python train.py --num_attention_heads=8 --norm_place="pre" --parallel_block=false --init_std_qkv=0.0343 --init_std_o=0.0 --init_std_up=0.0343 --lr_mult_o=1.5 --lr_mult_down=1.5 --beta1=0.9 --warmup_steps=200 --decay_fraction=0.736 --batch_tokens=131072 --max_seq_len=512 --doc_mask=true
MLP neurons of a small language model. Each row is named by its layer, matrix (up: input weights) and neuron, and shows model dimensions 304-495. Each number is 500 + 25 x the weight over its row's rms, rounded and kept within 0 to 999. Numbers have three digits each.
After each neuron's rows, "fires on" lists the tokens most often at its 100 highest values on Wikipedia text that the model never trained on.

L4.up25:503474533479528505502521507530475516504514522469519499532483506490427472555465505492514478497498481516502521497480479541447463474495502515508512519515498501457507482491494476518496501549538470444518520466492524522506503508518478558482498529481486503478525541512512512518463530513500544529510460524496478504481510476474445532444498536462479514551510490465497449480501531523481509548474535470508478512499508493530544500546496522500514529506512474551532499474487478483504481527478570497480514507466497524472480517483565500510522518511477504492509438493505532503468514510526497504
fires on: "P", " sp", " v", "V", " p"

L4.up186:454537508499518511505443519513541481460509509522543514470484506472487507515486503518535513528479502469528533473488521464518539516444504538489478510479475499501474509512516498524520483482483493514498527487493496551502504492525502528519537488511499518469516515473515529513512479539509499485519504494508513501523448543496465449505512456496505541506445525482460509542559482506534477521510529496471563477466505482503469484514504480439491519485480449494492543494513504490524507509498523521510492526501499495476503479483493507449519491468519500546480514504492509497503482508485494528
fires on: ",", " and", "\"", "\",", " "

L4.up255:510537467484522476519525452535511493498545511537495483478503479502495498496504486534553465495468507485495465474564534464496504521521478508484527470486520475489483480500522463493507477495470511500513459514472490480501514490486460486519486468479526512519499495511486515524485515532509521500472485487493427498503458501560490462513455492507513468447496527535484539457519502520487428489437493557490524466519491475477539504519457474535500497530521517525509464549490509493466469479452504504485550506497504491504539536481505506451513526484497476522511520491564492486502492484520438501
fires on: " of", " in", " \"", "/", " for", " a"

L4.up1749:459470512460524528512491513501485501488501501516484533485490529497455463513489469513506503502488512494489495553501494500439510465544477533465530485449490484463492460461537490458489510534521504458500476525512541506483479490472468452488470485468530464506505504522493462512497496573515454476522500514487505493461559515476510499465574503483448491520531501535504519461502525560506492456503481509532471501533493572497514484527516523488491545463471533500483524536496445465510476521493450497509491538491495498521464489479508505526527488486502518497514465529502516511520490494557493509
fires on: " p", "P", " Pal"

L4.up1051:496480450509447496471530492522512547522504508519472478484556552514492512489479549505492465503488514506490532492468491485471488500517515504487484514514485491518514541516517521478479475485502519494481578492528485497503467502462544485455501503502522504479503518485510448464496473506529511493496495482522520484518494467516531473516484491476517491476475500460557539444515555493526487468532538519526532487510464503509541518506499491471499520521503523466498506472465496508488534466530523483492477524493451522529467456468529515471494499505483527512541531462531500455462535502497506504
fires on: " ", " —", "1"

L4.up959:546523568522558524506456500490494525510498465514497480472512476554512515497485496493514475486494455485478471485501520495464480548474496516473504542510450458489506499511495479472500514463479508485508531502505502488520521473534549496489508477495533486529530455533479553474506459480495502510490509499544516537491481483493488484508547502504466533497472482538464489505478471521486495529498516499499500520533489521468510510502485473524519518476503496502446454460481527488524507500509485539471543476439518495485486495509512553486496525502485547493446455501495457491487487521488553544
fires on: " ", ",", " and", ")", "ung"

L4.up1741:463549497498474502524510486511489478536519463527514476508505514519501536512449528446519521498466527467557516482472480523493528502496519542487503504514515497496506486494499519488425519485491481535436493472505466532482531485503535506517478491489473473494513507490555467512484514462504464507512528513536522505490458472546529501469503468451467496471501528524507545547535505525483528509496473517533514556501481522480500514515463467502506525491519480533468501485480482493505509463483495529550499526541536509518497501548501447499490525501532517520505535456510490471507490490495533442
fires on: " ", " |\n"

L4.up53:484513518454508526479447494497516469559544535487495482510499515503497517521507535479502512505524452548470499490534498489508544546508464503480479482501473509528445515485554505515537481526503512535494495511506470488478477557485464486500542505506470507524501495526512530478459484511538555502503534472497519534522472510518466477469499496517522506483537483513466551528492526494507518512510520556508507502523516494510494523473423507511531517518512499471474449543514492521515502510507495487481487513510452485494451512514479523516503514520433471544457516441511478478523518525527486478
fires on: " ", " of", " to", " a", " for", " ±%"

L4.up2084:477484480528472507509528485487475523523505492497486530525488527490488492535530484506490538528546498504499511514539519524558528502481525510558527530504483536484505492509474512535487483493500526488493479490501495535485510483462504493469504496520500457471466473478499482493482478481513505495516523490517472525451476498547515538500512498493506507544504463528447564502508521513508458538537519510493499524475509502531515461514502440463443535539546487480468507491509444517521485531490533482503493473499466502452440499497488494461464510514521502475493461502501492486480515479489465519
fires on: " $", ".", ":", " |", ","

L4.up2311:454500501474521512449511502517493528519548482513531512522479530481518515488440464499482459485525487484518530529558475434551482518474512530509482485499459466467504490474495498492523471530502471511521483494486484498512501519485497460495522502508540566527465554468460477530507495474513489487486520512508476483538505494465478453444476506455490496487491480536520527522508488499548488511484495478516529456494501488454542506497510527472438564520502453501507512494480496516497481554484548516472471511467504518511490504509532537501488554468493482474479488511492544556490463484481516518
fires on: " (", "==\n\n", " Al", "\n", " al", " en"

L4.up1398:489475519477465489467487512498447533470520514449451525545472486496473501551500537512499460473498529514492532474469556519513483493422488522532465529530514491533492491499500546429521505488498478527509498485482563497530523505465483543555502460490511468503518517527444475510517516545475535549509493483480485505491439479523507516481488514532466501486500467524506486527513499494518472475504511467522535491503521527447528495506477535510473538498466495473501491517500490477493497456460511484477487508472535521493474499497546509457510530474427483473534474488483513488475487481507506511
fires on: " (", "1", "0", " "

L4.up753:513510489465511481490459521522473534478506544479526472509460493481473538539485487490499519511485524508520517467502492484524481536447531499558517508511503496502469514472487539509488519505480477506543493501501465533512501498533500517502506493467524543466501531496509537486493474510502528546519503517492526450464457503510452495472478513515515499505516491494483497516507498498492500489515510530505488500474461549516526498522440474540499448469447494472472516507504479506493461499507514510499462486475483531552504512487495537494514521456511461530511495542452526530538450506502473531
fires on: " ", "1", "0", ",", " and", " +"

L4.up1421:548525501573509552490492535534497468473474475541468492480503512486503455481475525468498490497465489481518460483485467492433528519482498497468543519484436452502501483531458476497547477467490500520511468537496500469562541449528474521508526520501525498490477497545503493460483474515523457530491533494499505525488501515509534551491500485550497496463530510520504469516522528519512478489467494518531507490499477501514537500483489476489538485527464478469447497514496530507562474489498484506554478485492496483530511521484464488495485455505496494491471529516468537512502449526513532495
fires on: " ", ".", "–"

L4.up1579:529468543543518545483532500513531486484527525518524498487477497496469474488467495508517522481488476480482539476469508499473512470487468503495524504467460481474507516515515503501448510477485458516534501522515484500521532439509540482473535530509486540465478524470543480550475500526473493504478519521453516474503521529498521503489485492494498493505533536517494489478534498467518453541464500467488544493487483536513520483481529525456538513476505493487524510520518504524497510485518490531514457522522458539483491529504502500479495492485501492506485479477485410455548484523489465493
fires on: " ", ".", "5", "2"

L4.up777:511476513463482492497500473521484492516487472511529526517512505509483461488493510471519532475510511508532472497477499513505457530489515548507466507493479497464500501490512505512446526478463474503468510498504460510513477464451506512507521521511519485549452443536487481455520487535537503504486501504547536525531531477495499484452479475518485501482475491476507485518535492510486547542524496513504505534508480532539486499495480561492526495517473523493534485481492495509526492499515525475544487496509509524472547475506510480480551503510548493459478452542507482502466479540514490497
fires on: ".", " |", "-"

L4.up2391:502516486482470492526534500507492499486487518519498552478491524527493483476465513505507478497471510525511510509532463488472488504505531503503470480514499535496468526546510503476465513505534541521471479486471523500524509481438530554525502481487483487485487505473544502469504464499572513530480490527511495523496534508529487439495482484459519489527468485490521493566517502528538531523520538487503502493538434557477479501498512500490481509512498519491485501439481511450478505437531490495512468504504523489529522469517508464488512520526476491494485509534545527490464494528486507528
fires on: " ", "-"

L4.up156:520526473476505516462469490543515525487473505530501501542530521467504482469423519467558527445506506498491535527488505501448519428499494497491480504497479489530496524531469476483521498496497471512504522470519473452474478474503499542518509511531544509525542501600495486454503487470467497508514538509504527515490515471539477499489499482499470490459493479538493499493567507528470470494496488501511523506519476476490525491490510504504518471489501483495516506477483526520478479512562447483465445499494492513496494474521495490497551528477476514506498499490539500496526490487513508492
fires on: " G", " ", " g", " f"

L4.up989:491507515495480491494535456503520498477504511490499466484514482495542457478479491506517509470507492463537495456538501444498495470494515461499510507501497507459471485484510476490551474481516520485499485478486486459495488491531482510485494498531530498517496503495471534493503488514537546472456532488473482514445452524531481506504496491485542495520473490509483466522520531517490542481558497503518513542495462480538498557504489491481536479468490512533512527471555490507504499508501508497533487462498503503498537491491483499502521464507504466483564505506481501507479498466488505521
fires on: "B", "b", " Bar", " Dar", "-B"

L4.up2010:503525502496523521501463511443475493469495492486508533473484480450487507500456507520482502446479513483526551533519498478485554468529446491490514479464491511484465455467478529528459488495545509525444514520481523492499487518509529512534498496533513534519522521479514522504474503456532537486483492485466474523493490495553500486521498501502479482517539478508514509514519447503524549462520498476503496468504481522536490488470513513479510476496528488472485549452503506483485545474512520500458487514522496534489503469477460483511527512510488482513506491507478478569479502500502555466
fires on: " ", "2", " \"", "1"

L4.up1534:485505493523502489513489422476549492535502475539530508518541530524485518517478503418515479536489484477532502461485533521490500498527496467506522476531457517510499499515506507524516480460514483466498483511486446528518497515473537534492486482496502512501533527518507499490503471511502530468501513510546448507472535478486483483507484488501491493505463503511502524480497527516511518522483492533507493515493509503517541488530542550454514513500530543518485515512492455544505504502466511469507472487501514515463500504557498563489483476500524503508491451509511482496505508558531491532
fires on: ".", " a", " which", " where", ",", ";"

L4.up1159:512491475486467509478468503481475516492534544477474484510508527473538510507465498488503483496472505522457491494508487487519471502511449510510526513515523453521477542511515503531497536441453527516507529503559487517504516462536516454487539530485505539490565535511524496483523506513454497499491484510502493489519471474480526508498513517495532493488520534560530530496520462451483488464525500512491488522488509579541531534523508512485475510458537482507487532503457474526571467504490505515511501514551473546537522507505489490456447470487541532503513469515507506476512499515486477502
fires on: " ", " and", ".", " |"

L4.up2499:514550510531482501495485476496512526494536473511503497479462505459512476443485472499475534518473529506460514498484475488508500507487467503480517474537556484496512454552470531536504498511527490497500502479453489493536502504514488521497503428500503529516454482502501489478526491597525505537525494516517536544516486512503509482463504497525482558470483454489529523503507473501464533516515513497507478492492512455484472520500477500519501463561498514495478506521482529497526497509512529499470509503517520531516483552519544517514497474472513482473499481512529481534468487509523514537
fires on: " in", " &", " and", " to", " with", " by"

L4.up688:491513491478494505483506484498470576453519502483498499466522512498534502530497526491526477467515507516502494499475499496516565539486512529542469507499482470486430492527527522527513493514464533487491480493492494514532516525491493489491526514489474524459443506473469502539521491498539545536487503514453488507521479471527528501511490453487470463484492520537481500518520487510522487498481530445490463510481484465508512508491498490514483467462462449487473504523479561513487492475523513465460510514475498515529489496495515499483497514524511480499513521504516496511536477526463497520
fires on: " (", "==\n"

L4.up381:505516478512506526469472499502490534534517496503482522552475530540521515511495499479520481491501529486517476514491511500509502470473502531510516479503519530491475525509535524522531536514498477551515504509471483480527460514473496469518506479484481529498521516504456507498456518551501480549516506485531496513431490494487512480461499512479470565462493453518493508496464469509481502522533541482456512510495508478494496510519489508532477507499502473521505453503482486511503540502491466522561518493552501493472521499511482511495492512507506555461521519474487493485547424479464516507
fires on: " of", " by", " to", " with", ",", " under"

L4.up182:497533488487492502490494493462529494467529483488476479498481507494532446483484490478461497504490488518464508505535506479507475486444535565508524430476519469489513513499456512504493510485486491518485489524449524506562449486455507470509528508461524501491484479471544508546453500546530458494503535507461537479486512460467498482457500517493539502470524472461481485467519479507494500474527498477514479524517493471515553519461513510526523491499458471510541485516489503499519553518544485499502510503530537550489425523475488515500504494518470483489527500479514455503532487517493486510
fires on: " to", " at"

L4.up179:478489450482519467528517468490493527482483508534516507494521509497498484533545505467502536498480487500574456522508506532510481513468511504474485492503526502543476500551518478444532472480525497504506498485487493494515485502469515519460470486501475488463477500509471520542476526533539538494461496507503530527519487483463537498507506440542469507504509546480474584484545558491494517474558504488490475469489510515541527541510506499484475537515496491456501505506509539471519476486518536492502553485498492469482541540496484526483489471471477510508512516514504537469518485502450459496
fires on: ",", " in", ";", " (", ":", " the"

L4.up2275:491509481519512487538482501526539477460497506510524525475489488489456521495474482529510522509521485501473497480514480495476523489457528479528478445509473465506490538478511497519532493485540484521511477459434473535479483520518478513522568481482482455492475492511495459471497520522500487500529517484504529489493502494463466473510499513518515491516498513478507456508520521489547467515494514511468522505519499477467531478506482474493482465488466480493503553562525492507477535518484529481505529497494520476510515483480528514536521525539545474501530510539444489561477482454458507513
fires on: ",", " and"

L4.up367:503514531474501522493491496464514512448527528480490510514446524481495495555500506457516535538503574542499515518493485551477513476438501505488582492513489536531499503522487495482512475532478483469478500484481518510466529511502493512516522505519506490474511450503514532487494538512503505498491493442507481500489496500476494566518503499527508461497517507499483512477494508509547481502469513526524584492513524511502525504540557482499520460499499506424515476520487519516508512488541507496551477484442474461513457487502528476531448505513521487477522503501492509497510508515491452463
fires on: ")", ",", "),", " ", "."